MLP neurons of a small language model. Each row is named by its layer, matrix (down: output weights) and neuron, and shows model dimensions 128-255. Each number is 128 + 24 x the weight over its row's rms, rounded and kept within 0 to 255. Numbers have three digits each.
A block is one neuron, or neurons of one layer that tend to fire together. Before each block is what it responds to, as a language model described it from the Wikipedia text at the highest values.

Description: Numerals and unit tokens inside measurements and counts in factual text, such as 300 lb, 4,500 meters, 1.40 km2, 600 mln; occasionally other mid-word fragments.
L14.down72:147129111105083150111156062164130120144105115080100108126109141123134110093147128147118140143112128075145138168115099157132133157141143252094088120157154107145145117116073157145150138121148142094126123096123164167142138090105105144103093133121132105153140102106118108110114116161108072083115115147110129097141088114131140147094155116131123114127122129127131153146110164090146105125109
L14.down828:142086095112135149136123122153113082146131135080141134128105174151129115095142123137108143142125174137151133136141138104133147065175139129128107124137118114107106099111111144156143093109144144154135141079131167199130146124132115131093134145113124127114113152147145133145125067127129146125107146140111090154171135118095112141099119151092149105120114120105156156149104145159120127126136

Description: Word fragments right after a capitalized first piece of a rare or foreign name, usually a vowel, often in lists and tables: H-a-itske, K-a-upo, Alb-u-querque.
L9.down83:138148127125145158144130121153141122114075135135092097138131127102117144148147122199116184110146131120141126131106124112118136103112142140140093165119119169125137146086142078129095089111101144107112125145096115133121090110158117097119154147155116128101145158121155120157165128172107120135130152152135107161136125153155133105131137137154112121120083117115162145170111176100151123156134
L9.down802:121113163094168160126130128123136111163116137120157133146146120127105153118117122121149096160091141122159143130126126110105121133123101129133116166120121123073149134147092079111148114096096133152160151141106117152085114128172117128128122160100170161200135116121111133118117104123132129177117125197154108138133129137141087115098108086111154135119152088087117114108135135130138162136155
L9.down873:143159102130161133136153122161118116109104107123097110133143181111147100109126152126094191110126160077105084129108135117113151106107122186154123138168143156127122119146122119110110043108151149119083123166115152133094146102148139138169084110131073160136113168103114154131125140097161132118133168178152145157131059104134129090156158111135123147132131166148094163133137114139142151136173
L9.down886:156170117113085113175087080095122153115137109118147160119084129104136183152126078108125115159105102132094117147179141084099121168092136077154133108142160159153134160165184185171124112162170096137120098120106160170148125066163135108115123142123147134129097102149136111137093101085090089110108157121171139143123140121100139120118122141113119152093111126108106124124155155094082120154117

Description: First tokens of new fields in infoboxes and wiki tables, such as "| C"ensus headers, "Career", "- Language", "|---|" rows, occasionally mid-word prose.
L9.down181:142086171103126168110101137144137125095126157112137133129102079176141138120103124114119145156113093149112119149100137091099110167152160081111119125111144106152127139101114115112120094120150099117158084105138138142120112151129175119131156120136149189116105187148132155121189119117122108142135129160139146127155192143133154126160100129135097156166128183167127127120105114128163172149131
L9.down284:122146105135089135158088154094113106187118132085142138175125086083115154152174142146146132174125139156118114095143163147088102141102109174159124143051136110107137102125152104130137134132126083119133111150128101144149148131133173109125139114108133142127157148119129089127158124113119129132147172138101146116135128136169114107149156143086151138098186128158097124183126155134130121119151
L9.down470:135094128102137144144100153146138125170125060132125128141143082094129111149142137116105133123089116155146129136109133126118098137137108196147095091165159130138135146139119147148146094168136130130139166081155185138110126077117089132127119146111131096116156118108126155141172125144108125139141126118109134130153115144151124145075113157145165102114156140119156131105083116146104104126151
L9.down486:121136100166098173117099065150105110126090073114151099146109136102136120116106148126133103109137126132122165135113144119144155106125121130118135131102114123156115151095162149093148094114129149142093115136111115120089151149147165098152120141146158138164120109115136099125097098109113058087121141132137170115109135175142096163116189116133178120124155130136113124092101083104132093129143

Description: Pipe or semicolon separators between small numbers in sports stats, league tables and chart rows (e.g. 0 | 1, 3; 7), plus scattered prose words.
L9.down46:158126138173145132122169114080164107139113117100139138115154117105079138130149116112119142119159101128104148119137084116125146158151139208130131145123130122108108159158126118090075122108148149152122090123117128121130115114104116152143144092107138115120082093135114119103126163099128098114121135150131144079119095146147151138186128087141121153150162176101136122148116095103142151134107
L9.down153:119144106121081120131135104118098158149113156160181140121152142105116182135121152116115099103134139129121094132131098089117170117109171132152113116116094134144136105153109168168115134122133113106133166118105120139155127095168177095136146148096141152137111088107138084119107118084140155092123142097109107115117133149171154144098115124125104129122111121115145142128123134120162144118129
L9.down395:175136170093178089149107133105129136157152080150130100160157086164103089116108164109114104101128109114121137091126117127128133111116121126158125064153106102129116125108122133140127133120124124149172134135155081119149075186112099140101125147108107147088143111096144114195094166131130139164113129131128135116122127115168100129144146140128127083104144147151102123115141146154090099083124
L9.down882:140111122148153158149096112111108114133131125092127142128124134167118152092149116149147114107175146115126126157133096166134136156138131180130113157139136131104122123142100102116056142143160145144110114145125138170114178099115099135124165140184144168070131159109157139105104120126124091108134128151134097076105152187134122135126153138174160150105129134149125080101121172107122130130118

Description: Table cell separators and range dashes or "to" right after digits in sports score and stats tables (0 | 1) and measurements (5-16, 4 to 6), plus scattered mid-word pieces.
L11.down285:147120124138145154131108104092066135143117135119133172088082148113184119121117116145137128157131096125114112133142123122062149137110161130159151192139147142141103126131114169139140137191147094158166166130166099153122133120129152138151137164141116157126128088137076125139135088109111108142157170148108098102091118158114124117125098148185126151174131128081125145126092154144124112130133
L11.down290:142153140119162142096141156138124107119124142126085117126158108129084177127139130136152104169119126117134133133117119127131137144115110130115112111094158108124135090190080104171091104125146049146176152143162177142148133124101130125134151136137122130157160116105116134150101085107144123152181138100166170123127112127130076164106093142174116131159087160119166153108110143146120087141106
L11.down429:114143137127137086118107146133100178156135118162115132134093082133156117153143125107089142109116123165104166128132136043131153139111110093134118161072097119142131124133127133115145103142123146115107116133137182141133075204156155145071116094120125143120112183141105140142147134122138123121142118114156121084109087120187141140122125132166139166144105125122157188124166130115157155092131
L11.down452:126111130131178138105109112138126087142150127107136149129101133136113106131180130133128078122132118135072101197126108143117109102116094128128123119153128129113138156117154131122124121153142131152163128132144127138115093088100078151192125138126146128148143104223096099098138114111141129128146142103129142122148166127110079145114119083145115127126113137128122138148129092151144131127140
L11.down453:120138136142118157096137120109111145085136143107107137140107098112093134154143149119150122152163143135123120160094147105162132115131124152123111114117153114118159128179108106135114148148122153095128089123093155099105142107101119126142141171164078168165144108108153117114146073128162143171102108113105137096195123146182174145133154062134165132144143133155165124154177127140102160169123
L11.down732:129120110151121135131108181101128124146152149135128117128180084099109136170145113099144118141070144149140170110142132154129118156113165109185117131138107171115150147138142119123153125148159106191174139113078090139121097172129124134143136126159128140101136118106151133081146114111140163146106141122141108126194138131097143144088132175103134097119106155132128137126131168143150120132121
L11.down797:119104160161118141131144124123118095146133124108154149132157108141145164068159165114130118093142166123139152168124103153114153159116096156129065142073122120132125130152109108121111089157098141141115130160119129125081142116084137130120141130110154140145100119114113116135159109146118076129109097160110124144161090111144162134131109116124122094101160155142125104089102140151156162105138
L11.down1007:127112108124135147088128129120115120153104140119108106125107138129163104111126102161154125165115103127096118110109133129085102168091124125119136153161154153107128140138143149142159115128125132156131098074143106183150118142132129110139134134105102101109078108128176131108161125103140111130088121114142118150111107141137145117143183129080184155143133142135145097125153092071104133124140

Description: Fires on markdown table header separator rows like |---|---|, and on mid-word fragments inside longer words such as reac-qu-ired, esc-al-ating, vac-anc-y.
L11.down192:145092156133114153091116178149152112116126110116142132154144140168116146151075116138113079110154136133160161116158148108137116146136110118087146082087152097172118110111117140157147122150144128185102188123132132143146127139160123081144135123117102107136115103142151110149132099122152091135149124112100131129116163144181119097097132135127134161124109109159127107128184105115087122143093
L11.down457:119152127116138129104117139148137138115120147073176130118112164157136128164178110130105136158147142138146112157117124094097154133163147075151109152147131086121131176121144161095072124132160173134143129132100162165090129120164123130117128109103131113139107096158141156097123109128120095187125132131150148106121056143124149134110110128091131140194171142109184129176116163099087151147149
L11.down489:141136087113136163142102165106098155139065119104144129165148110140146130167130121100140135159104089117147126129107161143119119124114162161111123100143107105151128129125099144152133152128112164178143173141099099122146110141141107119136117130138156149164146113129130099166156119141161108123141151135129139137129135125168113133102145156128161112112161148095144184098122119105112157099080
L11.down586:112105156117161121108117126148164169136120122133083119169137136151132122084138137132137162138127138135098127107162155140099131138138133169062113076135142138169103122114084103130147087167119157125102169094165127079144150126123122124116158143079141133148157127094158136151136115135135153084151104087111106096109121105136125186137085122134131174107139139120115117128140155126176108119129
L11.down632:124099147099124120110162114123111108119127122153084144130145154124126118056122113165124119141165130091123120097105097137095135150132170154119158130134134135097091141109140133180138139109152115112117136098190165102127124092142112100151128046125111135111088144125145138139155120171112113095121150141134118110108117129111081098146107095140159143160136104159140099106115112123116159127127
L11.down682:106116112191104076151141104097143131111126098195164136162152118126142123140069153142152142134140164140135111149110091098109112133123207112089109115070142127098123154113104127139112110147137135126118139128147174143132135147161117157086120129151096125131117164117087133097109137173152151136141142127115109128113131147152116156132142138121105115127145118104115150102155127144094129109135
L11.down785:109175128123128151140122175095093100095142139154073116124103106132084147159148166166132131120126109155125124102129076155129107091149135111157144161114106165130132112145145095157104120132137105096119167108111134112101150109111136143101133187148124143132187149094100145157077096136138149110181154139132127097087171111148113152173161159141134145179103127123161121142134171073160130120115
L11.down1018:147095142168106121139099136101162156146127121083088148109149122127125150165121138110126155099121165135120141136120116122134149170134107110111122144099098100173131105131110133082137109117117171132167127170107128118103131118098140164131113118124109148119139175114133135164087131139159092092110146148126126136111100154096089127170166139076123128098127102147124131114097144117141160129158

Description: Short second pieces of a word split after an initial piece, as in Br-at-islava, gr-at-itude, Gr-ig-orovich, H-ap-lonyx; also line breaks after table header rows.
L11.down534:135167135102139154136151068146163169102131120128102126115114128163120123109100132106136128142106102145146137135149121104138139118093155150105146135106157165114145121144104108148131120106153158111133139142158111041114102145141108132113102085164138116127150120107167105152059130092143134128147136073133160151122150114158134124104180123112185160161083150106119103112124147105111086114150
L11.down671:117111125099112099086088153152124135152135115121142124131157132113105144192149133141109138143123117143126092109100127105095115142103138119136166132156156172105137138118136167114115078109121090141158145095155169124139130152171139154154088162117121134115139081124132137138162117135101107144136128176152129189107095138120148102171129137159120101119150108135178127101146086125134108113128
L11.down688:124108109099125088083100083139160132091101120123127150122141164134145162130121146140146121135122148134082104108060134126099141128125119118129098162111100158097130116065131131145152100163137100103141123102130114119108149084125127139107147100130125152087063167164119122156163095137122141096090129142119124163146135130090099128157124151137118096112165133096162118139127133112192107163140
L11.down788:108104141120113123183113155136087131134148194160117160154131113118114087160112116149111100173117096100096147143132123085123105105113133084130135072129085141109114120101134126112103119145110173157138146124101139160173157129125171079133122156123132135149085128141178126116120122107135082145107161151120104149133165129155123119140168135112081119137136121176094142136154127132184121136114
L11.down799:182081148171143099192111146168125132096129127100116114113115090072168107169189142097109108135126159142127113153125100114170165140077133110154147130152115124127093121161128154101129119136167182102178115113110157107139120110147132117132109118117153131163105130147156117178160166097138149127152115139136141138124106152133119122096138089131104184101163153113140125132105101125140076111137
L11.down818:119113136124146137159140136128099136101121146144137138112132146130112131085144091143151125158085142158138136169106143095089114081096135156101122121111126147131136134114111143193153082105118146145171128117168085121099139158118130110097080142087119127143143153140091108139099131115161165143087124163136140122130121116163155168104128176105134116122067179132113102133172170107121101138124
L11.down857:151068124135144130166121089127117107161133146086171161118119127104142160099143135150181144119096133113095177073147105132104128128158118111119119151123121143143121133105102159161133100113107113137161153132136116130166167147122118154124118168118116165135104114137079121106143119146143116124183096129128127161075138106115135186143101148123098154135121125106133144075120108127115111122129
L11.down946:152096139149125109119130165118132153132108157122138110122137130104129122185130120132080157156129127122134147175158112116101164143172164109153098101149126100097133117102076106104127153171135102148187131158135132102112132097111166118130107102153180081110137157143141103151137172131094125101145084102133130161126131102129138135153100124140094106103130082122118109121113140107110128146120

Description: Fires on the |---|---| divider line right below a wiki table's header row, in election results, track listings and filmographies, also weakly on later cells.
L14.down348:101126117113138159111112150163117144119151133122140092133104190141140087137136116117134136134133155122084137103158139155126148129117149222133144137145139141102112114144143137150102143138162074060127099084136126120165116093127119118177121145128129095114127125145136103100108125105138153121138096113146114124134159132120120141150140137114172096133111105056089139133111114205161115117137
L14.down868:051165144109151125119146085149116156135145113085122127144117058179094077163151117155113133118128098122150148101132119125162180154146134113143131149127089099136131098122103167135109144139155093117130117099119115099133146169125142127130132120150119129117102116133132146170133111140111062178145140139122143166187126134122091118151132107117113122137080108130130155149116125094120103135120